python train.py --num_hidden_layers=16 --hidden_size=256 --num_attention_heads=2 --num_key_value_heads=2 --head_dim=128 --intermediate_size=1024 --vocab_size=1024 --hidden_act="tanh_gelu" --norm="layernorm" --norm_place="pre" --norm_eps=1e-06 --positions="learned" --qk_norm=true --attn_scale=0.0884 --bias="all" --tie_word_embeddings=true --parallel_block=false --init="normal" --init_std_qkv=0.0312 --init_std_o=0.00554 --init_std_up=0.0312 --init_std_down=0.00554 --optimizer="muon_variant" --learning_rate=0.0144 --lr_mult_o=1.5 --beta1=0.9 --lr_head=0.00737 --max_grad_norm=0.5 --warmup_steps=37 --schedule="wsd" --decay_fraction=0.346 --decay_shape="linear" --final_lr_fraction=0.0 --batch_tokens=65536 --max_seq_len=2048 --doc_mask=true --train_tokens=446500000 --max_steps=6814 --dataset="wikipedia_en"
MLP neurons of a small language model. Each row is named by its layer, matrix (up: input weights) and neuron, and shows model dimensions 96-191. Each number is 200 + 20 x the weight over its row's rms, rounded and kept within 0 to 999.
Before each neuron's rows, "fires in" lists the words (lower case) most often at its 100 highest values on Wikipedia text that the model never trained on. A number after a token or word is its count.

fires in: "or" 29, "an" 16, "each" 10, "a" 7, "images" 4
L9.up820,219,177,206,177,181,198,225,222,198,220,191,245,206,179,161,194,151,188,211,193,182,228,188,188,212,208,209,149,217,211,221,176,177,207,202,174,205,195,194,190,211,151,212,209,206,216,176,229,176,213,191,175,183,220,222,203,204,186,193,201,177,156,232,229,168,189,210,193,234,164,208,175,185,208,221,205,207,177,182,185,175,219,213,200,244,225,199,190,189,184,222,203,227,216,204,174

fires in: "of" 26, "and" 18, "in" 14, "for" 5, "the" 4, "on" 4
L9.up903,204,219,155,173,176,221,218,194,237,205,236,205,260,204,186,199,215,183,217,202,232,210,173,188,182,247,186,198,206,220,217,210,213,180,190,207,202,184,188,180,179,145,174,194,204,177,218,175,188,179,191,189,188,222,183,211,209,186,162,203,196,156,186,217,202,204,161,197,208,223,181,191,200,223,235,176,204,202,174,224,197,250,205,203,190,176,198,191,197,194,220,194,212,164,202,220

fires in: "an" 37, "through" 8, "download" 7
L10.up152,211,214,208,218,201,194,192,191,227,192,204,227,198,216,198,208,195,217,183,211,214,222,192,197,177,219,196,202,202,228,208,213,199,227,182,232,197,209,209,167,182,166,228,193,211,209,219,184,165,197,222,185,210,228,208,169,190,190,182,200,210,181,186,188,197,200,191,219,219,191,214,193,174,217,206,212,222,218,194,228,197,211,189,178,207,223,199,185,169,187,209,208,227,177,194,185

fires in: "one" 22, "each" 13, "became" 13, "available" 6, "average" 5
L10.up55,168,197,171,204,207,175,190,215,202,208,202,202,232,183,173,184,203,164,203,170,149,216,211,198,178,192,181,205,208,175,169,220,177,211,172,182,219,194,211,220,200,177,177,153,187,191,170,193,173,189,177,212,185,211,200,206,229,202,206,181,189,200,185,211,226,211,203,204,218,197,217,224,218,221,177,212,175,227,236,224,259,195,215,192,241,185,208,188,238,175,205,188,212,175,222,161

fires in: "from" 97
L4.up533,227,190,148,232,204,203,198,209,186,208,172,200,197,220,196,215,198,190,218,228,207,222,241,177,170,176,217,220,193,176,191,232,226,181,177,217,203,187,213,204,194,194,218,189,220,204,234,236,180,178,216,163,195,189,189,226,248,189,200,222,194,187,201,190,204,205,212,159,195,208,215,226,223,211,188,176,201,173,200,145,186,171,233,178,191,209,241,199,230,198,186,198,201,221,218,212

fires in: "known" 21, "president" 9, "name" 6, "named" 6, "utc" 5, "dynamics" 5
L5.up12,197,163,210,158,201,243,168,204,192,183,206,195,206,181,164,199,199,208,187,188,214,216,177,224,237,215,186,206,221,189,203,191,184,196,198,205,212,228,207,187,204,205,183,231,232,210,185,214,197,243,202,211,192,229,173,232,185,205,200,201,223,180,202,173,173,195,158,219,214,199,224,242,175,168,213,187,194,187,220,182,195,199,203,201,210,178,218,213,234,198,203,209,213,222,209,186

fires in: "of" 62, "united" 14, "pennsylvania" 6, "justice" 5
L11.up778,188,240,194,173,193,173,193,186,199,164,192,208,217,167,199,225,172,215,186,203,197,199,187,197,187,215,228,206,191,221,209,217,182,197,211,207,176,209,169,242,238,195,173,172,234,195,175,201,210,215,209,163,199,180,231,226,192,201,212,188,232,210,209,219,212,199,190,210,205,200,156,189,234,187,203,233,181,170,214,208,186,198,200,182,206,207,171,183,188,236,184,198,191,204,214,185

fires in: "to" 42, "from" 18, "by" 12
L3.up59,189,243,217,226,167,232,209,186,203,201,185,209,181,213,168,167,211,188,213,218,195,188,223,199,195,211,201,188,148,184,191,208,218,206,230,166,186,191,191,195,182,209,236,188,217,172,200,198,179,197,182,209,228,174,195,211,189,197,228,185,182,193,188,242,205,186,193,174,181,215,186,223,194,189,173,192,199,188,202,184,221,210,190,209,232,185,235,172,201,196,217,169,200,212,215,205

fires in: "of" 29, "for" 5, "later" 5, "several" 4, "announced" 4, "during" 4
L10.up915,188,201,246,183,212,155,185,212,207,199,221,199,196,224,221,217,189,194,217,221,205,182,193,175,190,202,228,197,227,203,199,205,213,188,188,174,220,219,199,193,228,194,185,219,209,204,199,175,191,227,154,175,188,187,210,229,202,220,253,231,209,199,211,215,198,180,201,191,209,206,190,235,250,194,182,207,148,201,199,201,218,197,202,209,198,224,173,162,207,228,180,209,208,185,183,173

fires in: "of" 58
L6.up789,231,224,222,168,247,192,181,189,216,228,197,180,197,180,198,200,201,169,199,192,199,177,174,184,211,243,179,224,193,200,205,214,141,233,189,196,207,174,205,199,236,186,186,183,184,220,205,183,208,216,192,199,156,186,197,211,204,187,209,225,180,211,187,214,201,176,206,221,228,222,138,256,163,201,200,187,203,201,197,222,216,198,186,205,232,180,181,198,221,211,201,196,189,179,207,197

fires in: "from" 55, "between" 17, "salakati" 5
L3.up956,229,175,209,216,244,226,212,188,210,201,190,212,211,207,163,202,230,169,213,206,170,196,249,214,186,198,204,213,186,155,191,184,217,236,223,190,208,216,217,199,239,206,201,222,198,171,199,186,196,172,161,221,189,173,212,193,226,159,219,193,211,196,195,203,232,184,204,188,204,210,200,236,241,172,214,217,166,217,194,214,172,164,212,212,180,217,199,155,205,200,155,193,170,188,200,194

fires in: "to" 50, "the" 19, "a" 5, "of" 5
L11.up173,188,227,210,175,199,201,245,161,222,249,201,192,206,173,215,182,219,212,196,188,207,209,205,204,185,226,207,222,234,223,238,222,182,183,197,212,178,189,180,208,232,199,208,192,191,170,188,217,223,180,178,204,171,175,176,202,192,199,168,189,226,177,193,211,212,257,230,185,226,231,161,194,183,196,202,170,180,214,171,157,216,207,167,192,210,211,140,209,190,199,201,160,191,207,171,197

fires in: "has" 28, "as" 22, "is" 12, "los" 4, "formats" 4
L4.up735,181,177,210,229,230,187,200,192,178,167,200,172,194,177,158,186,227,245,199,211,231,221,192,199,236,220,196,205,196,177,154,176,199,229,151,204,204,175,184,194,207,204,210,214,191,188,208,190,183,204,198,246,189,214,184,196,196,192,178,191,224,214,157,180,186,187,210,205,176,232,206,200,190,170,206,211,183,196,207,185,190,202,226,199,198,198,182,210,222,195,213,204,190,210,217,187

fires in: "new" 40, "university" 9, "the" 9, "national" 8, "indian" 5
L4.up606,199,205,190,238,205,180,208,216,209,206,203,180,147,201,194,204,219,197,209,214,209,202,209,189,205,208,201,202,184,213,203,199,169,198,178,239,195,176,167,202,234,204,207,221,212,192,186,213,210,187,213,218,188,191,213,186,244,190,217,224,200,199,235,173,196,215,183,234,190,171,202,196,203,179,198,178,195,167,185,204,235,184,208,227,173,208,215,230,207,189,220,206,204,202,209,175

fires in: "has" 48, "have" 19, "1993" 9
L4.up289,196,166,218,190,187,157,217,189,224,196,151,208,170,201,173,198,210,195,210,215,191,207,184,194,231,171,248,195,221,178,220,171,185,227,190,193,214,188,195,222,186,203,204,171,174,212,172,188,168,208,200,150,230,203,213,184,195,201,240,198,206,192,217,206,245,192,222,213,181,148,175,189,172,185,200,223,216,213,228,200,188,209,205,232,166,171,213,182,220,216,217,193,170,194,183,181

fires in: "used" 21, "use" 15, "executive" 7, "festival" 7, "active" 6, "because" 4
L4.up526,205,175,173,219,181,229,201,210,180,186,229,173,231,163,186,182,201,209,193,216,249,220,218,212,203,193,209,243,180,198,197,195,180,212,230,176,216,194,214,174,205,180,198,173,210,217,196,204,204,182,195,217,225,223,209,234,189,208,220,164,227,186,225,205,212,189,188,196,205,203,212,168,177,191,197,200,201,224,200,236,196,202,209,225,163,210,223,157,202,229,156,196,244,229,164,216

fires in: "at" 32, "architecture" 7, "of" 7, "architects" 6, "added" 5, "medal" 4
L11.up618,204,228,218,162,164,189,200,214,193,186,158,166,207,181,200,216,165,188,219,212,229,191,210,176,181,208,214,226,179,180,184,169,165,162,153,188,209,192,202,175,220,211,177,234,211,202,192,187,195,192,180,218,156,222,187,220,214,199,189,215,181,231,206,227,218,208,202,219,237,205,177,210,217,205,179,175,223,207,202,254,191,198,221,183,215,207,189,189,216,211,182,222,213,194,180,226

fires in: "were" 54, "goals" 5, "was" 5, "individuals" 4
L4.up784,221,177,224,221,216,198,175,195,182,194,238,193,199,207,192,186,192,188,225,232,212,164,179,200,168,168,203,208,196,161,179,189,179,213,209,206,243,194,179,202,187,197,223,207,201,209,193,185,189,204,212,217,214,200,226,181,231,186,210,202,240,178,199,187,172,171,198,208,176,207,192,168,216,208,170,209,214,172,191,216,235,205,166,183,184,195,218,221,179,197,207,202,191,176,210,200

fires in: "two" 22, "three" 18, "several" 11, "many" 9, "four" 7
L10.up786,202,202,230,195,166,210,184,181,178,189,203,227,193,199,241,197,196,182,166,191,246,217,213,189,182,211,204,194,206,231,211,204,217,149,219,147,184,205,211,228,214,251,207,217,206,171,182,195,172,183,218,197,205,202,215,235,190,206,224,185,179,201,195,212,172,164,220,161,197,212,168,208,215,187,223,176,205,213,198,205,197,202,215,207,206,207,233,180,196,173,213,174,208,208,227,203

fires in: "an" 84
L13.up977,172,183,203,215,231,207,198,207,168,207,198,192,164,222,193,231,216,170,183,195,225,184,171,203,188,208,206,195,181,217,205,246,202,213,177,178,209,184,210,182,174,214,182,184,215,243,211,197,226,214,259,230,199,233,209,152,198,195,219,215,203,181,200,200,210,189,185,205,220,208,198,219,207,200,179,212,177,212,201,188,207,229,219,195,212,200,197,192,182,222,201,169,202,180,201,187

fires in: "of" 99
L3.up488,203,181,209,203,203,230,219,175,186,193,207,174,219,190,188,170,204,210,176,234,229,169,196,168,197,207,241,221,197,214,225,219,187,209,180,176,215,191,202,221,230,194,188,226,199,177,183,228,202,173,220,206,215,208,173,200,202,210,188,198,192,228,184,191,195,196,232,221,246,184,174,194,193,210,207,234,208,176,204,218,212,181,186,171,168,174,158,230,190,217,169,208,199,180,228,221

fires in: "were" 33, "was" 32, "became" 19, "become" 5, "becomes" 4
L4.up684,237,203,207,223,236,211,175,152,180,221,235,191,190,194,179,209,184,213,222,240,220,179,193,200,186,208,211,201,247,204,197,178,190,164,186,159,241,173,176,228,211,208,231,252,208,170,179,210,211,205,216,211,192,223,184,173,214,165,188,196,222,182,187,205,171,156,177,197,214,200,197,208,197,206,206,197,187,220,213,227,203,201,202,190,182,215,233,201,213,167,173,184,189,174,222,170

fires in: "two" 26, "5" 15, "between" 7, "three" 7, "degree" 6
L4.up954,197,180,181,186,195,231,217,194,210,217,215,217,203,217,211,180,228,198,170,186,230,190,203,196,201,240,180,205,167,176,155,223,190,218,184,198,221,156,203,192,200,163,188,216,252,226,201,172,196,214,194,161,230,216,200,174,220,231,202,179,202,194,209,152,203,191,164,198,214,203,189,226,190,189,171,218,229,195,199,197,192,176,224,194,189,188,224,226,235,170,193,217,204,213,219,175

fires in: "his" 31, "championship" 11, "championships" 5, "china" 5, "career" 4
L3.up208,189,205,210,222,179,174,182,194,190,218,216,186,195,229,211,158,200,210,184,212,184,204,203,174,212,203,178,206,217,171,180,175,190,197,230,147,222,228,205,200,220,182,194,209,214,238,198,207,222,226,229,217,199,198,173,195,203,177,215,215,219,209,190,182,209,194,204,196,184,214,222,233,255,207,150,205,190,211,201,218,187,213,191,190,192,250,209,208,206,178,214,220,213,209,251,204

fires in: "were" 24, "is" 16, "was" 16, "are" 9
L3.up458,243,184,211,201,228,190,160,198,184,210,187,240,201,196,187,202,189,165,241,189,209,183,193,217,229,203,227,197,184,218,201,181,198,180,172,197,204,181,171,218,186,218,190,211,176,213,168,181,208,208,198,210,241,223,174,199,237,192,219,171,220,176,176,217,227,199,203,218,170,195,175,185,204,194,203,196,209,189,181,238,219,239,236,176,202,200,233,217,194,185,170,185,168,213,204,180

fires in: "are" 28, "were" 9, "andre" 6, "drums" 5, "school" 4
L5.up996,214,217,183,224,224,223,159,192,184,223,233,210,197,219,199,219,216,176,211,203,257,185,205,203,191,189,195,172,205,209,146,201,175,183,217,171,199,139,180,204,199,198,202,241,191,222,173,194,162,197,200,167,211,209,212,192,183,217,171,219,165,224,202,245,205,188,156,219,183,223,223,220,198,191,187,214,205,216,202,183,215,172,223,194,198,190,199,160,195,196,149,225,176,212,208,204

fires in: "of" 66
L5.up279,254,206,196,217,197,222,180,173,173,220,171,178,243,185,184,222,180,205,184,202,194,210,190,194,206,197,229,255,211,170,220,205,179,218,211,179,222,204,204,180,199,181,219,206,219,170,177,212,199,177,169,210,213,185,215,204,224,204,221,208,234,208,199,186,182,182,198,196,209,202,194,221,232,174,207,203,202,193,193,194,221,158,172,196,179,177,195,201,213,187,185,208,216,195,150,207

fires in: "is" 26, "contains" 6, "are" 5, "won" 5, "wrote" 5, "well" 5
L13.up598,181,153,246,237,209,203,212,205,219,182,200,217,225,229,148,225,187,231,184,211,171,201,173,190,211,238,232,217,199,217,192,206,193,160,179,206,214,144,162,219,207,205,190,197,212,164,170,233,177,184,185,233,201,204,218,208,181,185,159,223,197,224,184,170,217,218,207,197,225,190,192,189,180,204,218,200,208,186,177,193,233,223,218,183,220,209,220,198,223,201,228,197,220,186,199,201

fires in: "of" 24, "under" 14, "in" 9, "for" 8, "on" 7
L13.up356,202,210,176,173,214,206,188,199,216,191,185,157,205,217,187,177,212,181,192,221,186,210,171,201,207,217,229,224,238,170,248,208,212,182,209,158,176,238,206,178,217,194,205,186,199,202,200,189,238,199,161,205,210,199,233,194,229,198,204,205,201,170,187,219,201,212,211,194,188,195,185,189,245,220,160,187,181,220,192,238,178,178,186,186,198,204,204,195,228,186,194,226,196,172,224,247

fires in: "and" 96
L3.up541,202,215,172,169,175,208,196,210,223,210,194,230,217,211,221,232,204,183,217,207,227,155,228,227,205,217,179,167,205,242,183,228,216,196,195,164,217,227,185,204,199,186,178,189,202,192,173,183,173,217,204,175,193,200,189,208,222,201,212,183,204,150,232,193,201,207,193,227,217,190,199,190,147,194,227,207,182,179,146,193,210,222,236,191,207,218,174,195,225,188,220,164,199,214,191,172

fires in: "while" 20, "and" 12, "whose" 8, "each" 7, "the" 6, "what" 5
L4.up68,239,195,200,142,180,205,183,202,207,188,175,211,182,195,208,181,192,219,221,184,191,184,249,215,206,212,196,207,192,228,179,180,194,188,164,169,161,218,196,199,192,227,179,210,203,191,190,207,190,195,197,192,183,184,207,221,227,220,207,195,232,206,222,213,238,205,200,203,218,167,207,241,213,214,204,213,180,186,201,187,219,207,193,227,212,190,182,197,230,194,222,189,211,179,197,160

fires in: "have" 25, "has" 15, "most" 14, "and" 8
L3.up778,216,209,223,191,205,176,212,228,214,204,183,184,212,186,202,179,216,183,188,210,205,196,203,204,205,216,214,214,180,202,158,210,194,231,200,138,178,218,202,219,208,226,207,207,203,155,174,202,197,198,198,197,198,177,207,201,212,184,190,190,177,172,225,193,228,150,208,231,204,200,202,184,190,185,192,191,160,184,144,194,195,218,180,225,152,192,190,231,213,202,191,198,184,220,191,215

fires in: "new" 18, "division" 17, "national" 14, "television" 5, "bunts" 4, "divisions" 4
L9.up62,168,206,215,232,163,203,202,169,233,202,211,173,198,218,193,188,199,216,175,186,201,208,184,199,234,221,200,197,210,208,217,212,200,192,205,226,195,189,189,171,208,227,195,194,213,190,216,204,208,220,160,199,157,194,246,174,211,187,186,212,183,174,214,161,201,213,167,224,192,200,251,191,203,222,184,192,181,197,189,194,221,188,216,197,260,169,197,211,262,205,170,175,196,214,171,175

fires in: "is" 44, "was" 19, "were" 17, "are" 14
L3.up697,218,182,207,198,228,193,172,182,205,184,229,219,230,218,180,184,170,185,189,207,224,172,193,219,164,207,222,209,207,195,232,192,201,160,238,219,200,171,158,198,204,189,197,226,197,206,180,219,208,205,227,189,202,199,214,181,212,210,196,205,227,180,199,209,197,146,197,207,174,236,219,194,213,189,217,170,219,203,182,203,226,185,192,177,197,192,149,206,190,191,211,241,186,217,247,216

fires in: "have" 44, "had" 27, "has" 10
L4.up903,207,180,258,196,180,156,180,199,237,185,182,177,185,208,212,185,215,172,219,213,215,227,172,180,200,224,221,182,239,207,176,180,233,216,195,193,161,177,190,194,178,213,192,215,214,198,185,185,187,208,238,193,211,231,209,203,203,174,231,171,194,196,216,186,192,203,192,197,210,201,193,187,193,185,214,220,261,192,204,223,217,210,202,204,217,213,197,171,206,221,183,201,172,220,211,203

fires in: "one" 27, "a" 13, "become" 6, "appears" 4
L6.up384,187,184,187,170,179,211,227,188,215,215,180,192,202,215,197,225,207,159,182,247,199,193,214,210,183,194,178,196,172,245,180,186,186,156,193,217,214,173,190,211,222,230,208,196,205,182,212,203,188,233,249,181,208,191,180,241,227,224,201,160,208,211,171,210,196,206,227,193,216,201,220,190,242,202,221,213,209,202,193,203,198,171,225,217,200,194,208,207,183,157,198,175,208,190,210,165

fires in: "its" 47, "his" 27, "the" 8, "their" 6
L3.up660,197,199,204,214,173,206,234,178,224,197,210,227,199,222,233,204,195,206,199,225,201,177,207,182,207,228,237,189,212,205,168,196,175,164,222,218,218,223,181,178,214,173,201,236,219,223,217,209,181,182,197,231,217,194,204,217,216,180,207,215,172,167,205,200,207,199,213,205,161,218,181,218,210,157,197,196,162,216,227,210,221,177,206,174,208,196,187,210,234,210,216,188,181,219,183,181

fires in: "have" 32, "has" 21, "company" 5
L5.up920,211,157,183,211,219,203,209,183,206,223,174,199,193,201,210,179,227,174,210,200,173,201,188,184,189,202,195,216,223,197,206,236,190,204,195,185,199,206,195,198,170,203,205,208,182,183,218,186,202,167,215,181,229,203,174,202,194,190,194,223,210,208,250,195,205,182,203,243,180,221,233,177,171,171,185,237,156,193,194,175,185,221,197,230,182,224,242,184,204,204,194,202,153,167,183,209

fires in: "in" 35, "as" 17, "of" 8, "by" 8, "to" 6
L9.up227,187,210,203,200,165,204,195,234,163,196,200,194,242,172,177,211,174,203,217,212,169,232,214,213,191,225,241,223,182,211,212,201,200,213,221,203,231,220,197,204,211,179,184,231,198,211,193,162,197,203,175,192,208,221,212,214,251,224,229,199,186,201,194,235,227,181,224,181,224,225,200,203,191,187,158,209,199,185,181,180,206,181,197,185,177,210,157,210,194,196,218,186,178,229,182,221

fires in: "after" 19, "following" 14, "when" 9, "became" 7, "from" 4
L4.up843,210,203,212,186,208,197,166,211,207,223,187,214,197,195,202,198,205,220,219,186,227,146,234,182,205,223,199,241,174,200,215,208,199,215,177,227,203,216,189,195,209,200,202,191,245,177,191,199,231,173,255,220,213,186,201,197,212,171,180,188,234,226,202,198,202,197,227,222,249,239,177,176,224,200,200,202,208,232,183,160,254,179,174,203,195,209,221,230,208,174,216,163,191,181,190,171

fires in: "his" 44, "american" 8, "children" 6, "its" 6, "their" 4
L3.up859,210,200,182,217,190,181,168,168,247,177,206,213,190,176,206,204,184,213,174,223,213,226,238,197,183,166,194,223,227,184,197,191,193,239,182,179,225,187,206,195,214,220,176,217,218,230,219,154,182,208,166,205,210,208,219,212,217,209,177,224,170,183,178,204,214,176,215,211,192,225,194,214,239,225,211,188,167,176,160,207,190,172,218,171,200,199,207,220,222,220,227,200,187,234,190,197

fires in: "had" 38, "have" 18, "has" 7
L4.up472,212,177,217,197,186,183,194,186,226,188,183,188,192,170,181,187,249,198,171,188,188,197,201,198,198,192,188,187,200,219,194,228,166,222,170,220,211,197,234,203,208,217,198,199,201,194,187,156,191,195,178,230,170,210,215,231,193,184,216,197,208,197,194,236,219,189,204,180,169,185,179,261,165,179,217,196,205,206,237,208,208,242,176,191,171,179,236,179,236,226,221,202,203,203,207,181

fires in: "in" 25, "de" 7, "northern" 6, "around" 5, "under" 4, "southern" 4
L13.up779,215,212,215,162,181,192,217,225,239,190,210,203,193,194,195,219,237,204,200,186,209,207,242,184,207,243,212,181,182,170,220,201,206,198,214,202,219,188,214,196,205,186,194,184,180,160,185,195,179,202,174,195,217,186,231,212,200,205,186,185,206,169,208,213,177,226,203,194,199,207,208,217,225,157,177,196,183,190,182,200,222,242,214,199,182,225,193,170,174,214,198,204,167,193,206,197

fires in: "in" 24, "staff" 8, "after" 7, "on" 7, "during" 4, "history" 4
L3.up187,195,195,223,192,196,184,192,177,226,214,170,197,225,212,169,220,181,180,206,205,239,180,188,214,152,236,202,214,201,177,193,202,180,209,199,235,198,147,208,202,218,208,229,179,233,188,203,190,166,213,165,200,192,199,190,205,201,169,214,167,188,206,184,225,195,226,200,187,207,229,205,165,190,182,194,175,200,214,203,225,185,156,204,225,201,209,183,183,165,158,212,200,190,169,218,234

fires in: "other" 21, "most" 17, "another" 13, "early" 9, "just" 8, "only" 5
L3.up557,188,206,233,216,183,188,196,214,220,187,202,181,165,173,179,200,204,221,172,227,209,216,201,193,186,179,181,200,175,192,196,205,183,238,181,213,187,198,196,210,188,203,203,197,217,193,173,191,157,191,224,222,212,169,205,215,176,165,206,189,193,205,196,169,210,181,227,194,196,198,216,189,209,207,188,198,189,201,188,203,220,181,217,196,216,199,207,197,209,235,203,193,196,215,241,185

fires in: "but" 45, "and" 32
L3.up723,204,186,203,176,188,214,189,168,182,227,212,239,181,202,210,195,193,181,209,201,187,206,215,194,211,237,200,200,246,193,162,200,201,206,184,207,190,206,212,186,189,216,202,208,220,195,176,180,200,214,221,239,238,183,194,186,188,200,218,191,203,188,215,175,195,188,183,211,238,182,194,208,130,178,213,196,216,186,165,201,188,209,226,181,170,234,194,192,226,215,217,163,208,210,192,239

fires in: "between" 27, "two" 23, "subject" 7, "suburb" 7, "with" 6
L3.up38,236,215,181,208,207,231,205,181,198,172,233,186,222,193,215,204,207,190,167,186,195,223,241,230,222,216,210,223,202,205,203,199,243,203,219,182,205,171,206,188,193,185,207,179,208,187,171,193,197,181,197,226,165,184,215,208,210,227,213,212,189,224,163,245,216,212,170,200,193,244,207,172,206,181,199,225,181,176,214,254,200,164,195,217,209,224,186,200,212,193,198,173,219,179,167,199

fires in: "of" 100
L5.up137,219,198,213,190,190,177,221,199,212,209,207,198,202,188,198,185,200,190,211,203,173,170,186,217,196,231,209,198,210,199,217,208,223,198,224,155,199,210,201,214,205,176,180,210,207,202,192,193,218,204,198,207,176,192,213,225,212,197,197,259,199,206,219,207,190,193,243,225,179,221,166,189,209,196,228,211,204,157,206,223,206,192,154,199,201,174,159,182,195,225,205,184,182,236,210,195

fires in: "in" 86, "protein" 5
L3.up715,207,163,185,207,193,190,198,178,239,196,205,209,216,230,185,181,161,187,208,163,184,207,219,208,181,189,176,200,193,168,218,186,198,197,176,199,223,186,186,194,195,220,175,219,185,200,203,176,196,184,181,236,223,189,203,194,193,175,199,210,232,200,182,197,217,194,210,231,214,224,175,187,205,205,181,191,228,199,210,205,188,216,202,204,211,180,163,205,200,172,213,161,195,166,180,206

fires in: "one" 30, "two" 13, "three" 4, "degree" 4, "who" 4
L4.up279,192,185,191,217,188,201,233,189,201,204,205,205,180,179,189,187,206,214,189,166,214,234,214,171,219,184,184,225,203,201,165,205,232,180,188,192,193,208,230,172,177,198,229,180,207,175,178,158,201,189,196,248,224,194,207,217,197,218,175,222,196,197,198,195,196,227,227,232,196,250,236,205,179,189,179,212,184,193,226,185,210,210,200,193,241,188,206,196,217,191,179,180,194,182,219,207

fires in: "of" 21, "the" 15, "an" 13, "become" 7, "to" 6
L9.up674,191,209,226,191,207,202,171,238,235,200,189,211,204,201,185,241,192,237,204,167,189,209,188,218,207,240,201,233,217,196,220,216,232,216,162,194,204,224,211,207,178,192,193,201,212,218,190,154,195,213,218,189,223,207,212,203,217,214,226,185,188,210,217,207,207,199,202,165,205,202,185,206,232,234,189,188,189,209,156,172,216,194,223,194,182,190,169,222,164,197,174,204,209,203,218,188

fires in: "by" 49, "to" 13, "for" 8, "classification" 8, "from" 4, "certifications" 4
L5.up969,193,204,210,203,205,249,234,227,215,196,170,196,217,188,202,188,232,216,239,208,211,199,211,162,186,232,204,196,198,213,177,208,225,214,185,220,188,206,176,173,169,203,212,185,198,205,185,179,153,220,206,194,191,225,189,208,211,220,209,211,167,162,183,224,232,188,207,209,202,209,217,196,200,184,191,201,216,166,179,202,204,202,168,194,187,240,222,185,204,187,190,201,207,203,197,233

fires in: "of" 68, "to" 23
L5.up265,212,183,240,238,196,208,179,204,217,187,185,169,224,193,192,180,199,203,230,209,167,180,198,195,211,235,174,188,208,187,258,209,198,190,158,212,220,182,162,186,185,174,204,248,177,180,174,179,196,221,243,216,156,195,195,203,193,196,220,205,171,215,179,187,202,202,184,185,180,184,184,178,176,174,182,193,231,186,200,240,202,211,179,193,199,201,188,189,230,204,215,177,226,205,203,186

fires in: "of" 63, "de" 21, "in" 12
L9.up1019,222,193,189,211,168,184,216,201,203,207,198,241,201,210,247,186,179,165,208,207,238,231,206,214,173,216,182,174,233,201,227,218,184,233,162,212,219,176,200,190,199,190,203,186,196,199,165,201,172,185,213,192,223,197,213,198,227,210,162,239,186,181,183,211,190,215,203,187,156,196,174,184,214,189,212,201,169,210,156,230,211,235,207,197,181,182,193,169,205,214,180,212,209,206,205,189

fires in: "from" 60, "between" 11
L5.up896,221,209,216,209,192,185,223,174,231,193,193,184,208,201,202,201,201,175,220,197,212,203,197,185,154,211,190,217,228,171,238,202,196,172,213,219,213,178,198,208,168,189,222,238,190,207,200,212,180,182,197,144,198,201,215,196,251,181,213,214,235,182,215,202,205,198,202,189,209,248,202,243,219,181,231,202,179,210,210,218,199,170,184,205,185,197,216,197,241,199,197,201,181,195,227,194

fires in: "from" 14, "various" 13, "department" 11, "through" 7, "featuring" 5, "nassarius" 5
L3.up961,199,206,200,188,221,182,193,195,205,171,178,217,213,224,212,231,183,178,225,207,225,199,179,210,206,214,179,240,193,174,184,177,211,213,211,231,172,215,194,185,219,197,197,176,223,204,203,203,209,194,176,200,138,212,193,172,213,223,190,177,200,188,184,204,209,199,225,228,185,207,191,222,227,207,174,203,203,205,217,214,221,162,190,204,193,199,185,193,227,218,198,217,209,180,217,218

fires in: "when" 23, "on" 17, "after" 16, "union" 12, "april" 4
L5.up872,199,188,193,202,196,160,163,205,223,217,200,204,185,167,179,224,174,182,224,206,198,200,236,198,217,223,193,167,195,180,198,193,208,190,184,220,218,187,215,227,180,210,220,190,191,187,183,200,193,202,210,200,205,206,184,164,208,179,224,213,244,249,177,216,221,199,202,222,257,208,159,191,191,206,172,185,194,237,204,224,227,172,224,187,215,207,209,210,200,171,203,202,195,189,206,182

fires in: "was" 35, "were" 27, "are" 25, "is" 8
L5.up412,220,166,262,205,221,178,177,207,205,178,215,194,202,209,163,225,200,186,189,190,202,192,143,167,205,176,234,213,208,214,200,201,196,191,202,198,232,194,164,219,172,177,218,221,207,191,198,184,203,210,241,177,200,221,186,202,207,226,224,224,219,186,219,188,199,183,183,198,201,239,225,226,182,191,211,188,188,209,210,194,193,196,187,194,185,226,225,232,247,195,187,214,210,190,211,199

fires in: "one" 36, "two" 33, "stone" 4
L3.up907,207,179,193,203,194,214,210,187,189,225,224,231,198,183,218,177,211,186,191,171,214,206,209,216,229,183,155,219,195,183,224,216,197,185,176,156,221,157,188,221,206,180,228,190,199,188,179,192,205,215,234,197,196,194,220,250,159,221,206,170,190,196,162,180,216,222,249,180,197,194,184,196,179,214,183,243,201,232,254,190,222,177,204,208,215,176,212,218,200,195,164,190,197,182,204,199